{
  "n_layer": 20,
  "d_model": 256,
  "n_head": 4,
  "n_kv_head": 4,
  "head_dim": 64,
  "d_mlp": 768,
  "vocab_size": 2506,
  "activation": "tanh_gelu",
  "norm": "layernorm",
  "norm_place": "pre",
  "norm_eps": 1e-06,
  "positions": "learned",
  "qk_norm": false,
  "attn_scale": 0.125,
  "bias": "none",
  "tie_embeddings": true,
  "parallel_block": false,
  "init": "normal",
  "init_std_qkv": 0.0216,
  "init_std_o": 0.00342,
  "init_std_up": 0.0216,
  "init_std_down": 0.00342,
  "optimizer": "muon_variant",
  "lr": 0.0101,
  "lr_mult_down": 0.7,
  "beta1": 0.95,
  "lr_head": 0.00684,
  "grad_clip": 2.0,
  "warmup_steps": 200,
  "schedule": "wsd",
  "decay_fraction": 0.802,
  "decay_shape": "linear",
  "final_lr_fraction": 0.1,
  "batch_tokens": 32768,
  "seq_len": 256,
  "doc_mask": true,
  "train_tokens": 330100000,
  "steps": 10074,
  "dataset": "wikipedia_en"
}
MLP neurons of a small language model. Each row is named by its layer, matrix (up: input weights) and neuron, and shows model dimensions 16-207. Each number is 128 + 24 x the weight over its row's rms, rounded and kept within 0 to 255. Numbers have three digits each.
Before each neuron's rows, "fires in" lists the words (lower case) most often at its 100 highest values on Wikipedia text that the model never trained on. A number after a token or word is its count.

fires in: "as" 33, "became" 8, "becoming" 6, "become" 6, "tennis" 6, "remained" 5
L5.up563:144126121096078120117126151127132154116138127146111143177079134095109150079137083156122141114147152110128098087142164123126097174108093133112121099142168114118123125149103128118084156152086079102104106163119119115146139119079131072178152132140130115147128126144150077133127130102158130147113138101104119151132116112151160107135137114141129144119181133158107168160134141178140172174120126113111135128150145132132109112133101110138096140118181132133100136100100163137119126134137099104105098152105150116152137142141149166132112152116116120107101119120101117131106126142136108107

fires in: "so" 20, "software" 17, "soil" 9, "israel" 5, "as" 5
L8.up38:168124087093119100142105137153142091120150156136143112116113136113139124090150145121094114161135141079171119114152085105134089117124089131126120109129135123109133138190141121084114127131160100100119136132145133078107155130124140124107122109143191100118137130158122129143149161116133083132111121142129142161123136109103079110141101130111104117139155110135144184143117130164123160151109140099155153132136082137134086128097143105123145123163139089123108115111104143103109156059111149151065158127114158121152129161089124161155110177154119109124138092173111126168117110171141160130

fires in: "to" 36, "of" 20
L11.up653:137143122162163141144120160112147129145127156131110107110149146143156147114149128134145144124140152119154079130110105096138118151130125135116162108145126107076135114154100116126139116141157104094116120091141130109151168142165132127096160129158090106135127112110117107093084113143171126160169125109134137134123098124175132102176150117151148124113152121112123105128126122095148159096133111110128137094121141152074138097095119177108136154147078151122152117139093128081136104125112101195105099098107140143107141135151147125134133101162135121119122105193114130105113120140156115195

fires in: "footballer" 23, "actor" 6, "singer" 6, "player" 6, "director" 5, "actress" 5
L14.up488:105170119114145098118124128145136099147141127114160116136128126106132161140079117120115134168104104133085188126128166123087152136143110100105107109152153117094157091145104093117117099107127071183160088112156130096127152116124117150098108131126143142135147179111137135164158134120127078139141133122155135134140121126136152094123135127159121098128132150130159136127117179165095137101196106164119129152129150132116119079121124096169134166163132114125116110071123112106141151092130107094107165135090147104145163165138139135149109177120148124116149117151108143120111198157127118147

fires in: "it" 44, "them" 8, "running" 8, "there" 6
L3.up449:134151144136132135086132121142104146143079096158112152133091117154111117111142133140106112130126099111094082161170148114144114098137139135093151164143119125145119108114153119116157130126163119137106145098091168111097096104174096138129145137127134115126113126136108119149135128144161155135089173116131121128148108130123106109112097150129113147113136144174120189162060105124097135133114091146108162173134085150105115107109140114173147148092128103128124134117097124177115106145172150089167116110157119197140126051124080107093126148090131147134119101117154138118113116146133078181

fires in: "so" 15, "software" 14, "state" 9, "country" 9, "soil" 7, "fact" 6
L2.up468:116123077130116132124141142194139134125134166135156173087088124175084123138108139112172147118102126125092153157139101153148128161123143140131149105103102142133185085094143130081138134169146143111154109148141121086141128128094096089095141140131102156113139138137095156129155131136111133129106138135107130111124139178135117082140122132101154158137143150154125092149112129165111139060117117149148181121119113135086112127138137113101126177101109108120147129112109095107128148105112176154111108140140148109131124121138117134101102120139149134091076144156131142126175143086125152124

fires in: "not" 54, "them" 25, "themselves" 6
L2.up237:132087184115142157103124127160096131118116100153084104178120151126104096095120104134113114161110130130134099159161091158108125108130136135108173101139078107121128139127129119136072154141154136131127126117099101143107145128150141117093143143120113114104141124146136127131156106143116084146135141118125135110205153143119105108110102097127130110121171124129136124133085148142104154153107109103080163117159123126172099095107098128156144128112139141126118156127126155153141183104146135129093174130143131153174093133111111140111118129139101146113112177157123133121130116118128058122

fires in: "so" 15, "software" 15, "said" 11, "whom" 9, "soil" 7, "white" 6
L2.up521:115109104143120135122117126116125118082137123130108127132132086177169088120121123117176171140142103143099139128116151141172130148117161120087157089140088101128100113137135110133111113150118095138135118139140121182104113131140114106115113161137127143138149109095126107143172096117123110090153098126118170109118122083081144125136141161103134111110133066137090135172119128159162130137149130144134090084134154118170120092126088149107133135172146123143116125131143125138106143146163161114110106153110130124098123130130171133118095142116133118133106164099108111168148100118140126150

fires in: "and" 100
L4.up108:161121132170104143087135109109120172145126192126085144138083123131152099143103142143094115142132135093145102103152139122131129117104151069113154139132110132119125157124100160149084120117127123116150103153159143127143113133141114109125185148135109125117135128186139099132165133111164157120123117145120141129128111150155163111149114106152120101105089122146120114129141094153135145138132098140107132157130161126197121102166122092160111103101094202114089154100142111124138175125154124127158105121149148111094120127143144133204110186133084069142126087128101113164073100157128107142

fires in: "them" 30, "him" 21, "it" 15, "there" 11, "themselves" 7, "himself" 6
L4.up325:149101141123111138116118098125095131111115122130138182103125116088144116108133118137149129142115128125120115109121129161117143145096097138125130123162098139139145132145135113140112099111153139127111114119117129143148124118134128127166141136151131138095108160149064125118141137118153172133150173124108115099083073150157139124141138179140120128162142123153110146145073137160119171113130096170120100139163128130152134128102103122173152114141127118126093057109100125133108149067165114112167156116140097114138099121153095140131128156139183154129072072104159128125169107137108158183

fires in: "than" 18, "about" 11, "just" 10, "not" 8, "march" 8
L4.up191:138161160094135136133080092096133153163132156137093149169133127149105108160146134120117099126123140137131101122135093151127101096139135101182145140169106157123107122099130141132120107098091087192152151133071128153107143168135137096147119122071083138124138133143136132145116126111120135185145110162073172116111144146152142108099117145092114107098154113145120141138112088139117111131137128171126143062125163118120129095118098098131087111124125139090130174157090168124143119134089129145130121076101117143144118133108134133125085150133153133129108094157139147112119088134126088151

fires in: "following" 23, "same" 21, "result" 15, "event" 9
L2.up289:092154127128106109133108137158102130141163135185137095163114157107138135117120136105095150149128147123146128133122090099139138121142127140128142129106137147139106118115150111127138112153174121116152092125101122116117068119120124131126176120138132155118141111165124158104134178149109117117124117137061160117132120086089148146142145111100116086124141139113147160164118097157120121091109129108076172117097115119122161145134105133134116128120143090078118111136143081153108160159145115134138124113171158132150135116099143084129165159093138148166146126172135159129180127119122094179

fires in: "to" 38, "over" 14, "in" 8, "above" 4, "by" 4, "during" 4
L10.up254:169141122195165163164137116108120142115117132130137133107118108131112098132125123136126120124094098127131059141108097101139162124119127136138127070132102132103152126137111130127093151116118120129131122113094121115145145144143137108154119126141145111113121116163121094138160119123093176203140132115088124093104074134097158118155183109124126173120139128180097136147139091119151112117108119119132123094121130150116085077125109140072113132119157166154100106144138113123150103142163116115121140110122098181119135102173129096130105134143194125129138107129138198133145119149132147116

fires in: "to" 37, "was" 24, "were" 9
L14.up96:163113138152169150125164150142147135153094108178115108112125097117132155128072153134108135110150102124155130143166134048120109149101162124092126132144138143142118117107126112075140161145094108110130153161153115140153194112122121157138112083110179124128090135126141105115145112146113117140130159120131100144152146134134124113123082109139112099139131109097177092123099131168130114082124097136158135133122146112157118133146139136129133134145161113144156142185100125067143151119132106139147137126148110133128139110123112128116136115110130156116176114071113141130089133156119099130

fires in: "and" 26, "or" 8, "however" 6, "today" 4, "verse" 4, "which" 4
L16.up734:147134124143137158110143102163101132107090120118096062116156128186142105179184168125110136142126165166157166158135122122122147097130177155182125139111174095161120129145159121089088153105078135141136122152107128111128126104159084117126136115095115130098130105135123110085143130150147147182100168088115151156122118117098097125091107169139104156137141112123142138091158135112107159101141120109101111098172177175128116094154154112134133130152109110124146130129116161117087163172123132112103142131122143171118155088162122130129141157138155112099114128145119129163139112095120095145

fires in: "at" 15, "along" 11, "over" 11, "during" 9, "led" 7
L6.up730:150139150128119187110134109129122118078090121154157153122116149137099142158093103187141115134109153119140098107116128107098097120130138151175119086116126177163140172117131134172126189102152118164120135089114117139122125135111140121117142132128116143152114139145141093139152128128135133169162122152134115134087107103129134155153154143162108105166123142101120087093109110147137095127163112128142144108085134072179116127152082127124114154136158134118118151118093121125081156106134118124130097101138124115073148114142133107118165126135161074124134065086138135154162122151145093139

fires in: "to" 37, "by" 8, "from" 6, "at" 5, "until" 4
L10.up677:174129092152144151131091104085140144118148102151115118105163149158131111143084110113145137142117151118162092108144137136126125143075107092106135097100111116116180112135105158145147142130142084140177154120097136121112102119135153145147159150100118113133122108128163159156137095132137161147092130078083108110124144088165089170128087107109101129137101109171125103144162138111162124109132095112118117117101143154092164136134138128096140096150136152104099131124138118121122142137145140091110098104082107125130156157104132103134068161125141133157152153135081111145144138136086125157

fires in: "in" 26, "with" 7, "mike" 6, "of" 6, "gbr" 4, "as" 4
L16.up579:170095113140125105156130150130198131103117124083148128126133110061134111106135105168139132171138154107127138134113113123125115135136126149130138125149116120136131151162096125190159123094166128124145127126153068117119144154150091149153112151125105115135113119138103164154128131166185107159137140090088187140149144111168127142148125126137138147144166077129145115131148130148107190089129137153114079148125109105121130157102117128133137146089100149113117097123147107110105185112139123118110151108084141135149145137097118152166138161185115103109125108128124178099096101128108120145

fires in: "first" 57, "only" 15, "form" 7, "and" 4
L3.up399:147148155155129122112139110101142155122083096119147122119145130152160155128130131152139131147128159122159138089128153095097118125099114136170134108119114141107136157059138146119191101206120139127125140115114164102109154128097123103088122132136139163131134159123141140132121098094122161107124116151114151164146126140154105085158100089092154092141143194134131163083111100115138156112100129127092153140082162116162134075135100117159102165166109155116098163137140125137111101093104086169084099109119130146114079134146160167136115141102131110131123128130117119137149085136158148159

fires in: "to" 25, "would" 17, "not" 7, "does" 6, "should" 5
L14.up686:144074095161097109133126086140144145126138097132095106121111153150178134100103127107133149108132188121112113121135163160095133127154125139118146127107065142127148154103088111152113159143145127129141115109121110104144131133117099163113165130126094141129100153109146120168121132149163120139107136092063146148092119123131095119129129103139106154148162079161127125150141123101152114124150131165141152135140123128098114089129131140153144108125149118131134074144137120142142106113147115131124091130095111111106136151135134084108102157105125167120123154105105154130116147140112112162

fires in: "one" 59, "each" 10, "place" 4, "zone" 4
L6.up498:155128136117095150120132139114102175115141148123125120143103168137130122141087127136125079123163123133141141116153131145112112126126119124119094107115147154100132125130155092113116143154125121206121112114112115095143174107139097120100095141135095102131067124181135156146083116085072125132127136111119151109130103132120132119164102138131113153162118120151131165196122097123103165155103123120170159134105093119112104127171120106150155131127132097126108175161136161110128124134120144134097100111162120138121122170088130099166122145087137143165124130156142086134122151128103108142

fires in: "first" 37, "no" 33, "only" 8, "one" 8, "each" 6
L4.up78:155102154145116162127145143129114151118146151135156126124104146107088127122125150120116127076094134192155127090104073152105132132132104193154104091109125126101140123115113090069078181171174115128134122125135122079107130137169139118081118149110135099139113111141117152105109146176098117106139156109123110164148067121140092083140090137091165134121138144143166142083112097111169154131110130102127142165120138136132126100131119149178127140134157134123138172139159119144114145068147093172120120098166129125152163143126157122115131097117146127141129125090122091095137135155100148118

fires in: "as" 52, "what" 12, "having" 9, "which" 6, "when" 4
L8.up541:134126099148130151135165121108139078103147151107081154147127152122122109104120092121117157158162129149121146104128140127125102070116112183128120151116103107124128155144147136101106128092111118119154100133128162106114141117144093107135122119130135126139122114151140124174156137153132129114125142127113169133143146089135128100154126094097164122110138121145109143119098119162127179142152070094134113161158114115149124101103088158086101096176142134105116137105140144143115129140122088079120119115142099119108186179089174098140105141127147133178101098163167145104121158115091123152

fires in: "as" 56, "a" 8
L9.up449:165126076089128092139115107131104115103151131159107088121126143126114135129170192146091131123153147167133104143122133093080131086138115142165111117115145111100108138192111191123143133150114151103133163097143144150141092134130127119103116169133161136145189118114153084097089120142096137106142151114112149105108097124126123149112129126151165125142132127145129128153113105140127158181137137143085115136120158147146102122130098162151113119130188137123142152096139128130087200090133167142151095126139177098085149142124126133099126128167142096127136117144150104120117101088083146105

fires in: "other" 46, "any" 14, "several" 10, "others" 9, "various" 9, "many" 5
L3.up658:076087111159114134128162142106111062141133167127104134131076144128108116057154108118099116148127156121135130096147135159136140121170123116144131130102140106101105135194143109116117190154125121082121109116138134118119158175130103125137134135133109123146121109144110145111111141131142140128121095139075162131152112139151122102107162149126094101129148072108123139161138076153131158168129135141116163122100143144148081119118106134130108106103130135173159055129123136097138137123108116130145147104141167139130124107130158134143176166132149179107094162120097147156125186121113127129

fires in: "so" 18, "software" 15, "soil" 7, "madonna" 6, "soon" 5, "to" 5
L3.up142:158128101126153132118124150123140200148115073116120132165096117150095106128165183130136120117103145102107092145092133125140163112132151135105144055091132110133118137118139154101150137110147107105152176144113117143071090091145108161074148127118126145135149121143140126142113120174117104139100111164126135107124146126127139124162088092075116154117099130172116184110144153168166139114110121125166146143129154129146125131182103120124141167106107164137117161110115153136109137153125125114115124122142132089103125089139119117127115083145132128142115130154111156129164111124112136136

fires in: "to" 28, "0" 18, "telugu" 5, "square" 4
L8.up141:131129109169134124121114169118071156189160153162099142106133128174142135112142132113134118129124129153088129132134103117116111157152130137055127129128129112142150110164128098122136134108143131121118142130134128114154168114116101124151094151146136123125137120143115075118136066124138119138090097116089168152142114140172126126127083145124190114132145170171135136117115127110097120108126080140115145113114171110123097155148118122168099105110105107088099164146137118074106124158094116107159104147148139138106129140169111127097107102137111147126138125143128145122155120116074102120

fires in: "to" 31, "this" 15, "following" 12, "without" 5, "example" 4
L8.up333:111134159149102111109088109120125144116135142072117140109166133146161111135129140134151118120133187100101133109101126163141118158106144170123156087088055184089141121134154119122118127101127127133141150105101078111146106069142090132159130142161119136098115132157132114115166107146114138157095172124110106081111118118116118101145107143124117128151159112140123116117116142149080142123153096080110145114122081135079125092157159166102110161131163123138154144149117125162124117125122155117116093133173130113145167146103126093112165125132117103145147118167139117165116136148144130158

fires in: "there" 18, "along" 13, "up" 12, "down" 11, "main" 9, "off" 5
L2.up516:150119124055161123101116136117164126123111110137117132152092133110087123126182140110119145101133131102107132136162142110128113131131140159090127115115090128107111125155124146093129151115130144170127139070154148153168083098089118141151109118110129166151075108144145141104124134151108137103171141126100137129133157122149111120139133109173126207185175135174078114155145119165114167119111071124161092115137139099131121142112071130167121114140144134167111116139110140123164136109121100106144106138151126149111130124131134134123101134147118113152155126111147129126106105084133119138

fires in: "made" 19, "form" 9, "found" 9, "founded" 7, "forms" 6, "left" 6
L4.up13:145129128155156162126113098167140130123171122137064163176150123124090107120106152131113071148080166148117107132137131098176103141131123090085085155132159115121132149154131141108096138112117139088109099122105120073146147139099105110112149157158106149154106134131091107149119116076154156152117108118143126144128114132103146137120150143150119159162112143155110149093152141125186127165142161114106094131122145132156109108088074127159125139140147107087120178123120125078127135122104133092130148151116123150120117156142130112124102150105142097118139110140145127090203161143118139126

fires in: "as" 31, "san" 14, "was" 13, "florida" 4
L3.up222:159137116101134114129149135145126131126138141138111142164148144113152126124122096194141111138132100139123130112124143117141100107132115147156096135145133099129101129171134128137122154101155140164103148161179107125148120155111114121095115126152106138195084133121123108123085175105159169133123096117149101160082088135143101116082106083078141138119107121159106159146091122163083129126150127116100116111119101171105118152126139154097147107108133146130154151158090109068140111083090072128181138084117131167152135116097121133135148163116131135117122112157131137110101108100134137144

fires in: "following" 22, "by" 11, "mixed" 5, "remix" 5, "list" 4, "relegation" 4
L3.up534:132088120117100127159166141134130078121115142132135113184144138109155137145135120131133160150128106155136130085106134077128144120131122165115104139120135120138130161098145141108104131156125125112175156123147141122114152137128141130117149136151138127143145155125122113125117108160116122178109166077132165130115161116129106116088116131134144095123119119143119186140095124160134091128116097103115149071106085125114146136124135094131123131183074099159118132132170100114108137149160094117096122121149115146093090072082121081160137129091154197161100182119104102150125108125129166082

fires in: "this" 30, "general" 10, "it" 8, "similar" 6, "qualification" 6
L4.up130:143133107140173122168119143083111121158100142123081120095109142123164116105165092159167124129123157140121109123160104161135116127167134130086120143119088146130088142118090118120126152121121106087125127118129153120132162113145168115105172145137150146120130152173092143133126117137159122119105111118150165142146147119127155098138147151115179146119165121127110132115105054140124117157161122117079145145152114080113126116134156123101076129165122123120147202150136158148067142111151100119145132095161142089178089081107131090120130092116162116136109115113163141145122100127143115138

fires in: "species" 20, "genus" 17, "arilus" 6, "ansifera" 5, "conus" 5, "record" 5
L4.up329:126072092146138115137099148114095085141163125132116131092136136096108084108123096104114120124126140137150070136132138132177119118127115124113132115116141077146117174100105121103103135176135150123162114140156126127143125166130151099166140119147141129128145152114121142110127148114144152169131124128165142096098183135133157131179182156148129138141111165124088124116095114123111096143166097168122116182120123133073128162132155109099129083098128164125086170172134116122111107117129124128133094130147144119142110105105112100125137105113156120131117132132176132143100098108110112174

fires in: "to" 23, "not" 14, "of" 6, "when" 6, "cannot" 4, "thus" 4
L8.up112:140137109137131147158118170133152108134094078122098102103138112148154137161131147089071093127129132122140139144150116073127155143121129114088146152122143098098141137055128175152102132154145124153114134098158108155144179088147117117162135131117142104108145092118124106126144075169124113057139092096139142094163131136111169097144103126141127142119159068152106118128137112108131127163137074125086148105132138140143177160109095135107108134121107083148125149126120158087142142105109128116150114129114114117139115131137144119126142118167146127129129137128130184126109093140097144142

fires in: "known" 25, "described" 10, "name" 10, "used" 7, "commercial" 6, "named" 6
L2.up60:136108096140119158119133155070126114114111084127097103100144143151186153088137144139097121163061096124147142141111164093117130154108097169105103150106092122116100161104130105144116177121114127143144104098146133135135133119149114166134163154121127146151115131140127140105142113101157127166124072125094141093113132140141142156143108131134118168128151137129139125098138153138057119163135129171122116143098104089124138145144075145154114099071121140136176136150145139125149147154146099145127112140139123160132097164096142112099120125113135151154101144147148138118102147126133166116

fires in: "by" 78, "since" 8
L4.up492:154121132104104143156147118082090117112125098109120131118132108158166105140129119104130109093119131129155144113137125106129129117155166155184115143093150089111125192087131122170147151141142107166142091129128139121121143131136146153152188142114140158111120143115113072144139096132119122125100123114095167110132103122120126111152130142135115123131108081166090130142182144130079143139146110140115121138115108181163093149133173077142137112141120127156122080184083104094145130166082147115133128122134107122090101127120123137180100184139159146142090168125136168109117090158107120115

fires in: "to" 30, "old" 8, "gold" 6, "a" 5, "auras" 4, "following" 4
L9.up383:155171123137127146117131112130168093126178160111058134096202132111104094138133133139139067123126121101104104149151082113148182121136120091144103129159120137100151144148139156130137120145142125155104097136112171078141135119126130169139140156092114128087103148141051116139169157157130132143103143137102142128129106086138145103128110157133129149124143118119121098156135116152133137103120103121136119130114112144121127104136137136149141113115151155073133117148158100092157126154118134105120114141159130158170136111187124087155127136122148089136158117132139171085126119098119115105

fires in: "it" 35, "them" 22, "him" 14, "there" 8, "themselves" 6
L4.up264:187143107132124127089142135107090159147123146143132161166087175124103135083165169113118130161094121106124138146103156136136063119113122152120132108140101116135128150142142117137113126121162149120126095122160120127100099127083103151129147150155119140141114100147136126117110118108121191124115141132074095129146092086102130120141073179147122134139132118106114151106120111148127153112109112178104128146145113069118134128133086105166128117117162142140141076104132151134116171111173086129133138118098113147155109114150097089143153132136098117148135102163180138158143143137096110135

fires in: "them" 30, "him" 22, "what" 12, "this" 10, "themselves" 7, "himself" 6
L2.up669:147065130151111143107092139071112129117161112124080138126096142124089149119116126178143142116119162114138119129135088151110102126136161167120093120140084113155159119157109108097114114117180118153129117101115109083162114128118152130101136141155122140112149104157117140146139153122157174103131129147112107091075126094129159107107106153150149185128124105169074177131103104136128162123083115108139110157183154090127130152131092139156136104135132111149133087071126146175108174108096129118161123125109170142093089111132154134101140136133162156111109127106123127094139119156096150118

fires in: "temple" 13, "many" 13, "much" 10, "non" 7, "half" 6, "several" 5
L3.up531:108111110128101120174190158126126114123104107143126135148134171112143121138126169102154104157098130084135137090148140127111103125133145141140117170140134143103128105115161118144132200084123101144134100131115180127084116122136118119126097116114131098167139155155122096146138113136109134132131125136118135091150131124116131097116154127165114167104142100158119161150147125099145160101145124112099128157130097110145134139114101098127111098107144158139147094105119152084136082112139077110134138141138119088121097131135125143110131155124110176098125169091112155170078128200126101105

fires in: "to" 34, "also" 9, "must" 7, "time" 5
L9.up206:136096138108134157114117155101117175133099096150160135160103110132149116128108095099131112105148072142108104136114153112087165151139134101092121105182139133135179126150128128098148146166146144120112147111119131142134154110084109149114112099136126122097106131155141138161130043146097118145120166160120124139155149127144136123140172169114143165142133165130126105102087118135116155165150101155092150121159121090145137163098082138168121157116152124121139114116101153136143118146164130134168126130111122132102106079137150143157161113121123164093149106133127160114126106101141114124

fires in: "out" 20, "on" 18, "off" 17, "up" 10, "instead" 4
L3.up475:105093119091140140131113140087152119118175136120158126163145113074160116129137122080146120133119141145091127110114094058111139099150129145156147127164172087146143108098086123135126143064122115173106166090145139174133133130116125134125131141132156112136118090138126120143161139154159109121162127170145108133110180100109132134120140094127167150141132109113127150167137129131102131133132084115157132113146120146151155110136141119186102140144145137148109113093151158153136139107148151145119083108167133111125122138134053152121161097130150100145152118123136145111134101126093107125

fires in: "but" 29, "than" 15, "so" 12, "software" 12, "place" 8, "soil" 7
L3.up272:114109127111148143083134139127124132140143101164129109114106141122103163083131147125163159143153110142155123139153121169150164108169158139108107101116136109130110161181126160148132154127155085139143094131138088124175096109104121118113113115155134101128142118173127105126136151181112107101124109092139147130111166145098136139144133090118098134116154124139107138137117074079187127106119108099116106166089132121131123101103139128169136102141113130153095112146117119152093123117137137153108123153152129132116174107129184153102118182168112115153094124096148135119097077108096115114

fires in: "known" 25, "used" 8, "named" 7, "such" 6, "possible" 5
L3.up479:082114145139123171099154121154115146132111159102111112143135108082166114113165179103144166137127118148179138109103144129158131123129141136157139116130104115121120137126178145116131116122148094122140105103118117147179113073101155141080139128113178159121144150123089131143123137133147079135138145147123144120109157130083140113141166148087118105137152161140122137063150109125107138115151164131143118140181148085085138170114115129135134085130116133114163109130121127107148118085118131156134086149105128157121117146093098123062148107121102126168109125128118133139118090057114110138

fires in: "to" 72, "would" 13, "may" 6
L4.up565:141147129124134088124154122152151180121151112162156149109183109149115099141140125164105115076109105140168141149154107083146150116104158123135122089116125156120114134112138152152092121131188103168141161129085145140145111121135157125124126138166114099108133135165147106118106184142123152150149109109088086102129108109135147073076095092112129134124080133159077142148097127107139149099150115140094108123141182127138123108157131164169092209144108135164092132136102102104126125154132104131123095154122111173127131134096089097138122118087127129133150128129118101127123124155125130174

fires in: "the" 23, "music" 16, "place" 8, "held" 4, "chart" 4
L3.up692:131109141143140125127092138108124145117119152101138164129123114118182102150103114109123117113127101099156120121138169163103119114122114105142121135123133130108106129109165131115131086126099114134108137149137134132127123117082125108145139165119134149136122175092145174132138097112173132140118129079078122128112100150141144119144138072152130132124137140147141150129104106118135188087122158136101149148107124136130127121126152114064129180100118088119149111160119134076116073095132079091176156194107142134152086114140143101184129154108151157160138121127133162148137150114146126136

fires in: "or" 42, "case" 5, "origin" 5, "and" 4
L9.up143:156158096102129137125129076118112123109115132138090116095157102121175119126123131101132109131168166116163108134108179151122139112131123138145122147111174122133149115140166111144095149189111136175103056140125079107175140158145126119143142087133129116112099115180159097140133122141070160157103153169123176128111122151109109119103120087098126125126175103128145138139142128100145154123149119131139093117123089129138133098143097109110140145166122127118152126099115148108121180094118150160145119135127146136142116150087118111173114169128151109111109155130148148089095159152093130126

fires in: "not" 51, "marcy" 4, "nearby" 4
L2.up568:086169099132155073108138163128156143130112120133142129129132100111125098136121124104100133148117134172125139126184117151095161148152156130098118126103188115119117145104123125125079116147098153117130126178135106140142144172152100144104103170117126142157125135147134165094102107132079140175120146149102161108124121132084099122125119084155090144102135144139122152104146133153149086085123137142137127116125128142123123148115154137175149070163146146120141136126096132138165103130129146132130143096097159128162117135133189109125085137082143167100125137110151159095136107069098127172

fires in: "result" 15, "following" 14, "due" 11, "during" 7, "individual" 6, "resulted" 5
L3.up145:135149149158132149115111122142138112101106140152125127134082099082136109090137148096132123135135156120141134106157133128114100111103121132135091083074122135139102119121165122151155142133150104185116080137083133119114158131096142142126135123147135168129145124140114121101153139139144103125138099170088109144113145127125114153152096099149114098144133123142139166125114072137151164161116105150111158083074152129099101102127178182108135139122100128125158128113171136109094164111131097197143114108166119105079121141113171055131146131101106133135101131153127109145127139124127135140

fires in: "where" 22, "as" 13, "atlantic" 10, "selected" 5, "once" 4, "atlanta" 4
L9.up326:139107112090122117179138104152092174104098132110126111166154093108132129149136147085097128160168165119163137114152117154114136105118093139154133132140130127153138157152113142151134145165112119132194109099149145066125146133130168160117110132146133099151137097149088147121138107097123130123136107085118145124141132141112124161115111149116152085113105125128129126126133147147156137126144147142103124091142125119110133107104121085173128120109119126123148122111131149109093175098131117144147086114131128119131173126121139109114125134141099124129192090139126120120101157131152113106

fires in: "from" 23, "of" 18, "into" 6, "to" 6
L10.up96:127131147173139119075177088159099125168132136157170108105105122151117141083136147111134149172053122161174131114166106115133106131122134159165143097109084170103172112120088120108111160133162110107141132147143121122133116108091092116148142094129115129110100096163171118103124128137088087130122141116098135074136137161113137127124165118136139153165123148117132123109088145111137124098125128122118137137138128142113113102098116157132112148142111112143112099118124127123158098126173104100123087115120119152109167144091129144101125121116165144094105120127097151124129139154142140164

fires in: "made" 20, "went" 11, "left" 9, "became" 9, "very" 8, "took" 5
L3.up5:130111144123111172087113118151192151152131147144084130155128077111171149109135112142135141149107128141115109101120120121146099130156112132110129094137105086109146143126129127117177107143161114113104135111094099140155145116070132151134144151147130108127118129162120115135131117167127151112128105151139143164148108090148146108196136135113114131146157147140080168140114123134098122141158152143089095130133132084112110155110105124125129122118158110140096104141093121082135140107141149109082154169163168096094161073119135111089110193148127182130154148110123140163172149148150142116

fires in: "as" 63, "national" 14
L3.up172:132078141141070084176145111129118080111135091082109121114131163132109095085159106153113160140167159154130107127132080085099141122130135148116094142151129080123122130149154146133116128108144124147138094138161127117154126151155145095177130132162136156130116179146114136143124118105163105137129117155130176155146138127119131107147096127155153141152101097118165151126139166141139148132134107113087141103121085159154082138122157147177110105170097129110102148118073151130136165124125132103127094097117161127116121174116076119124149156164206147126116129107093125112101100120119129145

fires in: "time" 40, "general" 9, "medal" 7, "role" 7, "side" 6, "qualification" 6
L2.up244:144084109168111163122124180126115092116160098137132081113085128134145156161193122149138113126131137094119097117121106139150097142157139102131148133102105130154091134082092139092110145140099162111206095115143098129127134103185120116079138145147172144108147103110087116113135091117146148130134117117126168104093136122128145119166159121143118146142087097183098130141153091133152157155146138144151110163125132069135154116084113088134092131127113101094093134131117102107119132128146127177133144124127113073143137145126131148086149088152167164119123130130141145101139132121142124116

fires in: "it" 84, "camp" 4
L4.up593:121115136138156137131080097123055142134113109139115159135091116121154120117091121156103145141143134097115118107139182140117118151150139138114104122135158129154117130131120133126149127082119140103107124119131085139110118108112109148117146169164163148127097070162078125134113141130156154099068137157094143158110131107179125147162107153151169153110165139090089149110120124160104119103136079124085119124141078141131129061124144114137130122101160129110135123107133152123120144155147084121128185148106061161108114145175129103126115113182117110116086176147143121164097129145143133137

fires in: "or" 37, "and" 29, "religious" 6, "origin" 5
L2.up583:149127127146115123099139129153138139153133120127119105123105126171141093122088145138073078164144137117155148103146142113127099146111064075141169088104133160152109154120181164107124136141157153140132080119171144127092113155121155125092126119167135150129137175181117146158134122092144119125107100141124120122115120096156153078131139128124107101138147111105118129115117110113110098119134111125179106105157151126163136063175163105123131145105095126134131118119092138095143165129117167156145118134105125113122125134163122137197130152111127143169076159117100178139190134151128113146

fires in: "by" 32, "to" 8, "on" 7, "under" 4
L10.up80:178189090126147126106135071136146097145128127146118148135164116168140134133121109078152137149110123120071117111117137149123168096105102094137135136127119123119169147152112125148128118139120130157135102168141147111134110105149133140135146133093147141121111159092169107091116129144122138159175146075102133109107128078166135091145117136146116123111145139135163107130144105162133166099150097129111125159080104111093145140143138142158107148135120152087164087096116127111123107130111129106100181135131108114134141167123134064148118125130163143083100157122120163095130117110156137158

fires in: "women" 23, "men" 20, "cheney" 7, "stephen" 7, "when" 6, "woman" 5
L2.up691:131096159159158137131143149190106118116136119098151150143112162138106122147087077124097133154138151132166152148159125144128114141160139138091135116149155115162130145104161100094132113148125122138156157148137145127158159094174133156119165199107141098139110164137164141117137114150134096153132124103099093120137109140139106113153106137133134139150152114158140120127152093135132129101140119153092135109118122099079080093102116116106150117110102104176120103142098135131130153131168143128140094142093146124099147151106127127163143163131158116088142122099082138077121086138155083125